config.yaml
n_head: 6
n_kv_head: 6
activation: "gelu"
norm_eps: 1e-05
attn_scale: 0.125
extras: ["capped logits"]
init_std_up: 0.0257
warmup_steps: 200
schedule: "wsd"
decay_fraction: 0.48
MLP neurons of a small language model. Each row is named by its layer, matrix (up: input weights) and neuron, and shows model dimensions 224-351. Each number is 128 + 32 x the weight over its row's rms, rounded and kept within 0 to 255. Numbers have three digits each.
After each neuron's rows, "fires in" lists the words (lower case) most often at its 100 highest values on Wikipedia text that the model never trained on.

L7.up541:153154162116156156201138196124106164105083171097135082080180100095193085105205147112138115124093129107096117078102184178158164121149132097105101087131119134139127111171145120142100172092128082130101140183094097121114143096106156105107092096124197139102116094137130180093103152126157141166121136141118136120124132150078176160173150073107073144149099109138098121078113124126157097119093
fires in: "he"

L10.up600:152123094163105099157146109056094112220137097096140075074111133120111088125092134126133173110122140126125071185103160127140108122138143098113115094168161111191147180138127123085109101126157128120163130157115162162131155112134091150117112111151150164124116123132178175105168150188096127090111124138132111113166119177139174162147130202148123124071081186049161096092133138104054077161156
fires in: "and", "august", "or"

L5.up849:181185103135190119157100139103150116102179099134175145115191191130161112164168115174119139093165145121135117128104118129136130098096156104076160114191087092137125098109049135141120139093110119155112107122115131094101114139078108102125153144109135119147180109133089163161098161102175165133092086096071081099115181102112103142161172079108146069139156096138069073080104165123089140121122
fires in: "s", "his", "its", "their", "her", "the"

L2.up239:106181123130114148134161093191139169112148167076149141095130118096126112161137147125134142185109194106121085089125168120102139101081147134174127169080135123124122106114121146124159118088218140157137150136177136102123101118100108124107140142102161113121126073149091138138195130113107114113128141109132107148123187127120140121132101092184143143093140119099140171155049134088093159128110
fires in: "professional", "personal", "single", "singles", "women", "international"

L7.up1373:123143143133168128143096096122104119152089150151107175079193079124102135093109079095144143152148128161137168087143125093124142087110200055107118124127114112127110140128157161171159121064125042154058134152099130061143105156087124172108125074112097095130094114124078126124146147110106191109062103115112110128110070053189092130093188134180146128122151124152139121164122145074134079125114
fires in: "this", "these", "that", "next", "such"

L10.up84:135137149116148143092154107139134092146109131099135103201156104105122119107096130091123092070134142121131107127118120162123126122148105095140172124154099097114126133126117116146100175142100129153109084140151140177121148078157084115133099084147123122126092182185159164113197101097125095151118106094110127117155093134162144137082168124142141132156197122148121113112084140069136114112170
fires in: "a", "as"

L2.up821:098142124135116120198158097135104130156109120122134111156193138109138116162122107212142108128079145108147150141150092142133140089122164103155138078082132097129099122139129152166099144153127131183188147139126087098131130144145172090157095092184154124110114145130128126137159139117177148140172158084117115130113130182128147118085143140088164110156089134103130160142082105173109122144123
fires in: "york", "position", "career", "self", "itself", "medford"

L2.up530:177112149157133092095122118080093174097159126150114159156131147075127114112110151068160048157171195127150174105091108124160111165120211120110071146116165089115099073121159116148139164090128183106090117179095060165118108121161129128140152156172083123167121140089149095162136118087165117172089084151108051109082084103103144131150050084099124114131119137072086118145101123132113123094138
fires in: "in", "international"

L10.up599:134152106169111133148141128079148176125120123179138155064098146164151088078125214125111104167069173112072064109085094096104077157116102121151142141191110130195160069143140150121139133184127122155116145121221187157092142210125101145140143103104117119121131163123119075156106203093169142171125103148165151196105090099169107124142065124121096101078202128158153121185130126113174093111151
fires in: "a", "that", "the"

L2.up806:093113157180119125106130135074137120075099153174108122160094123127140067186125126114120164081052060122140147091134125126117161149077175149090170138178152136134107166143150108106133124121114058123169139156117188092146074090072144070123054181154157130109100123132153084103153145074137101175140114120138136175165194061117059109103098123111106094095119186143103166079158127170131123116120
fires in: "such", "rochdale", "much", "peshawar", "well", "reserves"

L2.up1140:152121088175156122155098129057122110150136175131113140104079148139151159176125136128118135210104169144071143121079124171056143128119153108147121140182134140128107135154107093111075141141151121142142159086192166141120136096143097113116129186126175148128140087149107128104069152106183090174150165136105149145193114163145153164166212054156045153108141170084116118125149109125087172177145
fires in: "from", "june", "principal", "december", "august"

L2.up859:213180114137142115115123133109089144123111113135186176150223103098162169107175109108128177091168185126092121156090131139152146149122169017184185128113101147178092141095135139207093169150148103167131099095132092153115154113163159141167078114132128116079096159085116111091173069151129183133147091077141096128063167139073155095162140109114149146130113150109098161135071076097117126104196
fires in: "career", "position", "death", "principal", "vincent", "ramanathan"

L7.up20:164137132089162155144121141077101133106152085155182202101151166136147145155132095108081139164145206112056121160142104079136074124138120152120141092131134087114131126114148148129120119188152118113094132181126149143079067146082133092139155082096147159105099114148141119160132149132108143168168107110125109093168115142099149103137142146181087153148135108091161117172147120116171099127150
fires in: "some", "of", "many", "more", "most", "several"

L7.up1455:187135123139165111168147155101102076128112135071119138112052136078119140122136162073154121115125092172129136089087150108140106168093145057077093137122102113134104106167174098127117162117176132134113119158181132121177184119102117120177130093182142053087096155185122061174099138104141191150138145173130196190193165184163086114129117194094186097068155156129135093105094135165077137091121
fires in: "in", "on", "at", "by", "to"

L2.up498:128127099137126121110122098093175189152128088173174125118133092142108138132137181130150097100155137162141181169070156136081124143144183083108163125129097109109116087086145100118130123137131166120124177163180111199136105081128100160125112093080162122109183128141117199115118146076155116151095117124124133096128180070128114185140134114166116112129106125099056125145216154109090097149144
fires in: "between", "both", "such", "which", "these", "more"

L2.up1263:126189118096161126118187119130105113114174177125202116120118093162169110133145135111090199174119103131150091148145142116111120078165061082156148135116133121149104113158087100101113125074118182118103161080097111142103162127208140110194161120101115116119114118160070050100127122142110163140048143139120136173162078102154119123179106119131128126149223133114095154102115069145088083079129
fires in: "on"

L2.up1022:141097144062126112122142054133128135117095104130144187053170093238147126170137136119083128142139059122106120113147140146070135113175154154084148186175073146146084134085116103096101203153111185119106171098134122185058105119095194166139174148110118143136096144143145152120130126056151176047079120155098118159182107091117182114086155142210127132171110128126104145175110093092118114099113
fires in: "from", "by", "result", "multiple", "whether"

L5.up1512:152163130166111101141199103088104129145138110067116116130105154139129125109085133155155128135147138158116173153081164104123189136140142050136098124162091129149133067113057140117115044140168098114107157093133126108086208119160212148177101104110134152124087166157147111177148107113110132113160133120131100070163133120133068101058124139132143110158167169149156175146152122127130158085144
fires in: "to", "the", "lives", "arrived", "her", "it"

L5.up1034:147129086147154128111110164113167170130097126130081085092159168150186145117144168083104131132165177154097179214124130054125101124143118073055129120109115193131163134111136102187111128132098153136131109065121156131119121202116158088173108127104149108141086078177155176116131098142132117161145169153177152111124127139127176196145158097085101129180033145193081099132103105128121149109121
fires in: "of", "to", "global", "hudson", "often", "both"

L10.up85:131141125129105114086074116073121136117142146089072136156145146121108115102131119159149107132128152129178131197122163128146144104147168154153147138151115091109114096144070117138134096160114104167150134138115142169082094141135093106157113171165170082190116169105168177147199191071118137168167150116130116077079098093170154111085126122144100064135110147183182096147172135135131136124111
fires in: "and", "the"

L10.up847:161151150093149118126093088111099138160138127121163117142116118116149151116125115189121132202113162101141132177164134068162185118096104094199151156170126135161152102125146138111130092120114147139129125086093064142135093183090141111105138119099081090130153103111092060097121149134128140138160148129134144081212108151175108102133148148134128147137102110206157119201142153124133087143079
fires in: "the", "other", "next"

L2.up929:112135124183177130114091115124138162156101154145200158150133123172133179135114108136107123079199142142147132165090195091112108135125130133091142121123122073164190111125175211119101177202126135139112090163146137104133088104143123141121130134115172076112109106089120116087147130149154107137141108100075136142052129140120126098136131117113129131104112134164140122145176124049115099101062
fires in: "such", "so", "same", "software", "known", "well"

L2.up1441:111087098126147158165129123147109134104146147128115157128107072146105131190121095143142159104121158086126091139180164115172122137158104144099178101076115114127128157151126147141087127128132171083128074165099127121140096188095088125111155127138113061141126081136170121101127085171150139123182133079172105111114080138094152135175170144122113092145075164117141101144166102172106111129186
fires in: "record", "high", "recorded", "highly", "records", "details"

L2.up127:153145093111154156171086149187069076118142170181145135143102131108114163109085123136198129108069106137167154151084120132145169109147160107102141146095114115100158122145125095098074091067093118105119101124125056175123123100144151162091181132132138100105111160143135154151181142089180023134117104144173093149147130183091139097087112120151148130133037133129100167128178134172170146115089
fires in: "century", "central", "center", "centre", "super", "supreme"

L10.up245:150083121179120138151156119147117126127117136119102125176104114105087142093110067096142128161142118135115085119146123129083134176174134072115158087147183086125153104103206056121126178168149139111145111145104127136138079094184093101188122143190135087162118129091102173167130132168118124106180124143164190114152118190053126136135187210066080165132115143106197095126121140156111074191136
fires in: "and", "was", "the"

L10.up1182:187090119159111093126129128144137129132128122152061105089114155116112137103109085093095079105135129134130095105087101139152157167144147075118140086126180101133121169140125100146119109161182126132103178138075111153140172143171144108159140147106117096174132136146136105135101148154161145112139088076187103144156149118105105146083088102145082115102140140131135159109117145165135160166132
fires in: "that", "they", "to", "who"

L2.up886:246165109155136109090079078120094177146137097134139107098099090118143107118097030115177113173104143151143133133113129137104096131133164060087122120133108148143151156080141125103142136181157185155081139123106128060108112094148186101134049109144114109193068174183116042100107072103137129141154125133145128131130138126104120131117078116068114088105160084136123109113176161048061149100146
fires in: "developed", "development", "use", "founded", "used"

L2.up993:048113131136116169142123099117123046149132102069116114164120093151154150198180141131155130188077138173125179106121141174111136125092094088176123126144090138162145190133132112067119147092098089108095114151191086148102131082127087101124162124156129099089153157092131173162145112092068183146191115160148102127197136123070147134129128175073109124157135114151128149131119069100151186164204
fires in: "at", "reached"

L2.up143:186069086138129137050103129092130143061146101089093090139125129127108136123148124140131133080125145114156097137097193179114144140126176132136148148106119122190127155111129096188092070106132091144073172152108097117164188093136165120131132105135174124152067096142089082179145174145125163150154079091126120113133142080136118131124172144133054118097097072088088094130134162139161138141140
fires in: "and", "who"

L5.up416:137083107129182101206129077160103134072108165098146145092085072106090076115130130108067162128163162107149096152084147141178158155115131075121125164175132147121177121143087156130130154090077157119134076124098122099134176113090138168127139118155129093169187131137143172188118074150155118149129138125069156187185132089092113106115148098145146133092142152103125161121139117156136152148172
fires in: "details", "statistics", "record", "results", "railroad", "competition"

L2.up790:107118107158124110070129115137135126214168112165132150033139124117128230175072124195135156055129132144097164119130113106136105165084136053193152089174132095167191126157125126130126141099153127169095094098142125111124149142148139172130087093096152126147101114163136102129133171146140172118111137114125136196110096049138122126127128125131175136099134154115109118137159116139130187099085
fires in: "the", "it", "each"

L2.up1002:062134153127125108115147087108162108068129134118135140074128185131169128110037118115114174112109172145163086141120150140134142091115122109082126159146149172128124201113112110087182138170120150130083101112132036116116155134122126113209121083151099159139117147163151139104130144126101128132133102116168144103151106135121029117182133164129109180155135116087066157149145116115082107070128
fires in: "season", "area", "station", "year", "series"

L2.up185:139177072140169135187142085138083168134182169123149114152173106148131116156152120153160136182150182104140100126060132126111164133154117091136073133136093103214195100088102137124111122127123172107054121113124092137165109120151110109169129097161119110075191137109113147123157102136185115086141156071181070098149093097122100113188140095092118137166122142204146159128184102105212097089157
fires in: "at", "place", "held"

L2.up351:182157167121108093109140119077126137134127113130100111135149069113189162153068114137129199087165089137045126085093102192163147116094172125163119193195173134159098138125157125140138060126113103133103109082155158157110156134129121142150116187211121157125129155130161079144112145099121132125103131131104129107166074083148134092057122079113090077076152065133110079145198103084095109159094
fires in: "the"

L10.up80:096132126105113074130095137120119167141076198132149146133174130113143116161198138142172108119106170165184129138145077145171183110131091115121182175199133124099043090141124117015125116159184059116140197083135123133111094158159125162138089187165165093151075122103161131105099123152113178164171144109165087161160076109106148081116047156106092151105150102152157108166142057108099095123139
fires in: "an", "another"

L2.up1216:123138119088136151117130150109154144093161102128146137156121111146112124172151064099186111170148091118155177162099128174092120072152243127135145112151148102111133137108138164108104126151145168135188156142129126105080108118159150111099126082153163172112113120071171112121125100128149123198170116158174142115155126046155141149086145082091105086137140094144094130106154122118121088093115
fires in: "as", "used", "use", "there", "work"

L2.up1145:107164091082102123137098153164116071107139120140100125113153193130120152136115124117142113127138186028120082109046109113102092091134122135123121180121106078105128115083120128079164085156114128122071097076159191197098111186080151125061151138129073137139094132144082134152125164154150094091108106151198093143097112045126109116112147108115141010145144109132118148161174158144133105071093
fires in: "film", "series", "television", "published", "films", "season"

L2.up374:107125189137102144133152057231158158125104087078128102133147128170108162088092128070127102130111148065082135122149123141096175128063098135071098126186158037104134148180102155158145128160129068141122129129098090051097152085139158089142062126076203143093094133140106098173210131135124152157141127109145099227163094122079130118139156127153181125141147114162106135118152101090178116122132
fires in: "would", "could", "will", "can", "may", "did"

L2.up1504:160164165146111158040148106103157135072122149102114089146217115123134151146085081127134127133162100098115079144093060160143122162128130079167121183067116127158188116138130157188099115137130161190143070130144146108117195122096186140094117112162076189117158115137127028145191095070119204148123103157107122158186080141180157118105139110088131106097195100165143121110124145142124125173132
fires in: "the", "his", "an"

L10.up598:163170175140082092024155109177149080164108154154104092145145127103155139152087122145141158088134103178135094132150113157075180112099110116164092113187165120136101114123099106096087137103080156127138180162132124135143109127114107135067139146120128138116100053125120098167136176128189093139139191200165116106104111117083120086108143099127086102106161139104142099106133109135097095164140
fires in: "the", "building", "street", "buildings"

L5.up1532:108138091143099113097064118130091042079190176173132135104133164101151147123104116098088119108109174136134081118127177162148168099123124103162148039153136134139084117126143167123086110093123084154136103156191115170118092158129126149099092075158185150158199118093120130172133132136166106167154152142106156151206137183135172114172130117087173130104142074134086099076119141135085101076126
fires in: "he", "it", "some", "at"

L2.up1128:157180102142157085165146080101129082142141092130160142166118091168137132122112104099150127119118169107154113216095128163104161174156121075115116112123114182134153123155128171117173117186176144133101087124169144126143131131102078140102154074105129126089111090114152122140188129132144098131131119115085132122147126116127139139133148134156144085079117097107145134162158155129087121074086
fires in: "railroad", "free", "details", "available", "greek", "daily"

L5.up1152:167086155139081059145091104070100142119100075174111105120098134111154098154142065118105092158092119107218079106100122122141115133175078100157133121133131080189140152166088092169158169114123107090124169114171070213102138140177124168085112120102105153165117120120104131156131154125144117133089124095141108163184138167108104123141186102184103123116148074139127101097174138170150130128144
fires in: "was", "which", "who", "is"

L10.up1271:148137138199139141164155149144113179147104185161091112148113158079149137101149120095183130115166111140201154103167155157158160128134148104057170167217119128180189069140070102065111132160110143236117117132123146091118133128113175148104179133137101142175164176044146103117127149124122144153081134066166184047049122122146112122142200146114111175086125090205146144128117139100173153142094
fires in: "he", "his", "and", "the", "they", "or"

L2.up558:110120151135133128171130137141127102116179149118112099181195155121176162086109124105192093170135065118107148118086124129130118154133154103146136134107109152170155096068093155103103088063117092117122142063151172108151103113148135098129081146065150052107112104113123076119097168141075108147056059115100122137133152087109116117192101100133196111136201115111125098127186168152108095055108
fires in: "on", "along", "office", "original", "same", "off"

L5.up67:116098149145122197112118103050146129139145119150126126124124077169084147134082118110099068121167218153160127090100089090152123112134135150105174124120134104159038121102104136093160166086123095090124148120182179125149202103147141157107104188123155121085102084095120121124108068048082123102139067140127108110112158105107179141130142069189116035135079137116143119093164134126120135125126
fires in: "by", "in", "on", "through", "serves", "edition"

L2.up262:144175071120161131086114129070199173148098098078139126116152145129129157145134160098134115134128132132101108129156137130123151068160119121113094142110156122120129125104143114105150140092191078160064135101094124145114125160113145151162175078151134151113105123120119165125128183139148165138125149109164126126104149145102158119144144136136169102119178142099136147137128144112076150130106
fires in: "it", "international", "biography", "personal"

L7.up612:157102089164069151097111145143071114149123167144125134128076091143102189151134162143160073084185170116093184153138157102116157158131127096144162117121129178132094140095145106113105122093106096178139148116115112173161120101121137115140100118074166133084150154133095045162096106086113090166079141132144073098139152097167150107164151102128114107146123104168082118091164155181105170080109
fires in: "at", "for", "with", "in", "to"

L2.up1254:115073174142128136139121122116136108091110160052110124122142137170098138169153101158091091111101082132115185199099114099093132104121150072129113190105132116141071175140123147149144087090146157126154129097099180133105165124141076131146158133097102191112109134129124119138097139103136111106151128116110079108093107174138088118146199148139217124149145158166101161152133096142133154172140
fires in: "war", "warped", "england", "statistics", "carolina"

L2.up135:134118114079184108178143117071171137151155100127140150140038136138158193178156105137081150126115161045116133128104181102086101142114161107126129107120121159069130082141137185071206167094093128138154149096120123096118131094149094111049092106088155121047059108080132103105137159121135164121115126171082089127145136111150096148151125091141128150112133125090177100169121137140138089143121
fires in: "more", "much", "single"

L7.up948:139158192149103154121117109156117120079157121080125167120109111157096110124107119084097124063128116146123108123109088108172171106119153154098146154131113148146164097148138115113185179140111191089128148079133126150123163171101121122131165175102127121180067135127120030130114131131163155151148100134096128134156159156146125099102139161151073068136101088092121125109146121129148110097084
fires in: "on", "in", "cliftonville", "loan"

L2.up504:116125097115114082163147169176116145124176124104152121116102130137149134125109175128129103124121101196111113163082109120122169161147143139110150101123098146159087113154091134156086090098189132121148072139200110136150149079107109096047141105144158144073105064132127198146101158122110099164110101161107117111188130130118104106115096128190129115158067125086142112114117099174056163125131
fires in: "up", "back", "railroad", "down", "upper", "available"

L5.up1521:089083142108124158146117143089147192147081179102144119157159144072169118113112155132146090096172142096179072097040117221143157143081119108138153125186140122135134060138187160191128125175106052143149155099155160061113117123107180113130125079130104124130109138147122142131162075135119078124114096135094130106119118125102142103139118147154129123125185170161082109139138172130131112112098
fires in: "a", "physician", "physical", "american"

L7.up165:108130155117177126129086176146169112124135104165123126096166097121137143142177126135129126171051124163141144118106148083168157160117122107184118156158089137129162134171159142132093143117144147154120107133166124106153150122118134107194126145148162095140103084140092143142126202192123209096083154105187111199075110037107124144128126143094129125169130198077085141113112067154127108168120
fires in: "at", "of", "entered", "attended"

L10.up1066:127133113158044110156110096140165102136168170116077110119152115091128194124110068156139100100159109187093116137095126168126123130129134128103056045179122070131169139107122157144098162104173080148179138161084127140173123132141154190126168064111131060161089095164120150161184131112154138160140118076093180148144153114121151088128148108161116160097094163174102176101140083163149110145106
fires in: "it", "in", "that", "letter"

L10.up725:167165135115155048133109120113067134128135153157144139125166136147125138162151185121081107166087099108163142149135108069107114158143119107068134136206190101155163059115165125154104145108126146154106103085158151176082095072131124062100154166187118136119110134095122091179148069132116149113124122100118095097129111141119127130116102205131127155144132118147130143099114149146185101110119
fires in: "the"

L2.up888:130108126121156144149105119099074117192088138175104133121121140136127126157153149182168125110134117100089100123104124143128072126136135114167147084174147090175180103145124137161176075146138087132144178158112144071174177151093104131145061142116119102176116139151098100192121123210082103146150109094144144161142123090132156119118130062157167141141126137167081107119203229103159119128072
fires in: "that"

L2.up887:110165134110113095113158195104135086109171184144104109122189154153102137168168127144095127150121153125099091129086113105100119181122144160162113100117121126146126100075159140118146103165120036141110064072148187076111122101155148127198150159131129198107160122181091154087095129083118070174113113103194152094174045084091149141142085107130098177124136124155087119188072129099133166171116
fires in: "be", "it", "been", "women"

L2.up499:148083092098134110137180178101162100166181129136149180136133104116107114130177167105178090098143114179072130158086093135092153115161105086108173156162130130141131141076139076140114100125075104115124146140157115211141094118095159139138105105166184108161137104121143171097162140106107094098126196131088167113204150118082090163126187106118105122141120205111131152148159192119055095130188
fires in: "both", "between", "western", "internet"

L2.up1285:156163109139159119179099169143125143117139103144125189138169152124147103159171132103127101140140129141134101115143118115148151135114140125135147097150115203118101111181127130112157116138125153120118161112113114134144147102063096171128111135129112113108068153056107130069104054046144110155163081060104129118161075113116076140123062145130173064082112124090116150081170078095106142104125
fires in: "round", "out", "rochdale", "well", "much", "match"

L2.up296:077094131134133115136164148159088122129096133154163160136198158150114110119095115158136110110180146129129165098093186125104160126113157134174149148102190130137139111099202186181085125123103111156190123098091112087170098092134132191115115096187134150160093198165170173109135123100094153076152167116151059144162113136156143125138150166138093072130133106095154120113157078151064142101080
fires in: "so", "not", "software", "than", "legs", "final"

L2.up554:144148134111138150168158139140128122182101138113119117150130122077145163086105141154148077116131086082115113176126102159113104156183164134085132090139104103129143130179146086105077133109075133184147080211100089119155086125157136134143151123113102111127102133114147194114114105107114060098127076184181128101148086167062153082156179124156117116121137132077088136135075136146159156117101
fires in: "century", "central", "center", "green", "george", "centre"

L7.up621:112125068142128094121178084169146132130192107123085091120100074120137147140137100101104128153158148134129128104129066088098107156103125114085079076145177152130123145116121097152114136139103128132090184205149127125135151106169113160144115100233096084155104139112066127113092076132113121051130103086140082118217102087109126125067199086131086130143125143160140098098129141150121133112136
fires in: "to", "from", "took", "also", "of", "that"

L2.up837:175150151118105111142174094152071164115113127125143146111116172163156165150148141076128158094107117115175121118219149191210119104123168182126104099193071098191131197081122140115160092076164150123133089142161148129111163127214073081102123124163091159138118101126077117146078126175110138140110173149132092085131144075146141132157121111126148114138053127102143138044164091148167178123108
fires in: "made", "played", "statistics", "plays", "representing", "end"

L10.up469:087168141149161092150119114119107170125142118110094177164121104110129152142099166160175074116202151151134133120098139097104118104116097137124132111127131112139149059192161135116103177114152098167113130081120117067112121097124119075150181108176179106109160112145112104111188177169146168149148118087142158087159118124146069184089130130108181102096127159139156178095110127146105119132141
fires in: "for", "as", "from", "by", "on", "to"

L2.up952:161127121129129102160120054135121168142150146089156087141113174132141150166130114168152056191066130102164177114130156157126129155137141144117119155099182110131054086163115110189104119090076120132119158156146071174104135134077164107121181133185197142095136129133123113133160168141114070123142104102153125162139168101136115153114171116125085084106149191128111120131135166171121089142054
fires in: "which", "and", "great", "touchdowns"

L7.up697:094122140136146123068140107118091112042132126132114138038122150141081157141113180146182155124123178146136133190124140155131156119175096128173117104134131086097122152124148046151088154118118145150136220091165113145134158084114101140057130170177135163108147192114163162074108146170127124187124120057139084145142111118100102126117167143129164171140115081168109176087130180151153185125084
fires in: "and", "to", "who", "schools"

L2.up306:109142147147155125179126096124109158155144096138188165189162134126099151144111116125062162121166121151090137102094135115162171096113192116125109135133115107111113181116113122118130118145090127116117135121140124084117128087128178121220130078106143113065138146154134163114170098164120100164168137113104152117155161107122127129104117097148105123084154183116132176134099158144171118092142
fires in: "with", "for", "station", "career", "by", "at"

L5.up530:116122124150128087182017053123110132146211151121124073103130173145172092123123165165177110107078115154117114104117125132070110163074145116115140143130119206179115086101103147152152110105143108148077131134108105116146052105067114141101122132150130065140101117156093175154118143073076191125157134122135109154126106155135137158179127134105142163112181127168165157135145119123101125163118
fires in: "an", "a", "another", "other", "all"

L7.up578:118160154159122110078108201123137152136127065081098126187200129170157122122128148102124134137118161061135190106150099084166098113144141103142119115126170149170131117105171128132129134151119084128158132135117182157086123126081142126119029130108123162092065202149118131181135166135193129161121110140161094152116156172126191150079157108117091141061161107127164131154090117115186112095117
fires in: "of"

L2.up920:089080099160141071168150066136137103087089140116169175172129148215096142147091118154149100175108099097070183114142112127135166112153153102118083159137138099112049151152092102122114159086126176083115110137112121094105116129171108163135052050136117158148208108211129140109132137186129123127114094173135106074114129137101121152157164133143139114141118133132232132191131133127133105108147
fires in: "world", "force", "europe", "military", "secretary", "european"

L7.up11:184112126110140085090094148055123122114159146155163168138127063181183136131126167128131108151080123154167106123066092097154165083133156140108155099177065132129128154099109117073128113164127114174142139154084167152093096171151104144144135134105134085166093126148152113156198181107127152140131142122123115125155112080127107130145163114106160079114155117082103103132069143156130164154132
fires in: "united", "s", "new", "sweden", "swedish"

L2.up1179:135143156190102122193173129165174131162136208115118201192184175133106116137144087151131134080087159133167108128115084169101090138118144140105075155108134155152086142103123122166123123192170162122129115132119178111112119147193072120147109119074159107100104127167122061086133146140128117120101122118151078171105134068130083171143137149137166129112088113126116200112128199153173119131183
fires in: "same", "played", "end", "did", "began", "published"

L2.up448:188074113133128069149136136105142152141070128148112167117125139109104132119135078105128151125131126105127133094134136139125057097170095132175125134130102068067154142099115099070212141152117121157119118138132125092171141167146097175112124111113142093201053188138090106123167124136045133111132107108090174143075133120127104074101136151170147150140120129115156119069100201131149143134142
fires in: "is", "was", "a", "has", "known"

L2.up839:140099117100100100177107166085147083121161156090142135122132155091163178092122158174170140123122131089058074176075090116201190107117126134164146127123128167137069185115166104109128095203048125072122120107126122112069085159139104142143142142069075103129192114123157116110062113120139100127172148129133096121202086100093144139128165143093088126157159167131076120130148116156167121146133
fires in: "million", "four", "several", "six", "few"

L7.up344:158173132155106162160185099168167158146164182178136137079189090086119116134123137107135102120206139126124136186127139105074201145165165122095077147147085168131168125094162044115098173125177141111149144113108182118096161114151086150147115118130090087120131090100160158087137153141117093118139124089110135088138143211158134207104162116146130143148139206171108143114085126192148138167192
fires in: "by", "of", "between"

L2.up1456:052118089102079085143142122154163130091139145161176159126215184114148139109143164219131133079094138084072126206155115116100136130174135139121169148096076038097084119116127133136123117080141173075136117112125092132170150130122197095120153090115130158119179140117126093161138128084191113100135069065134110142111122107098108123074102157140150147129130066148123142117125175107114140166145
fires in: "film", "films", "court", "decision", "athletic", "district"

L2.up1203:169149148131207152078171138068135148107119138107111135166113208107150109175115124113134130166074138108140152123117088121126198109050141117136137066164149161152078142132097148110135096121157074105172082152132144142103091115092178102108135123140135101125074119131194100150172212139085109138069087147169123186171166060081148152157125095107215093088082140113095164178096132118111126131103
fires in: "of", "itself", "self", "himself", "currently", "herself"

L7.up606:153096127127117136139099099163117142106078121135120089149104064119140127151135113124087076120160104119151161169104127127106184088118108173096121133129104206144056152115096035093164119172116155181137116152123129130112140084129159135148061178114138129136136127151121143147085129067143109112181084127097102133194107144134123138100152117117099190154117143142117167132147205133039152160203
fires in: "to", "from", "between", "with"

L2.up729:128181086128146157129144111158178112103151146118092127121114204113162162120176115149107111074140131132129113139107131128146122170092139168117101108058125125093075114114159088108159142116160105133143152194118043103117063102189144153074083095158151118113127139119081060132128169102136150162127143143106098151132122129119128165061145121069103108170105114083137058075136144109085110123118
fires in: "more", "became", "artist", "made", "remain", "most"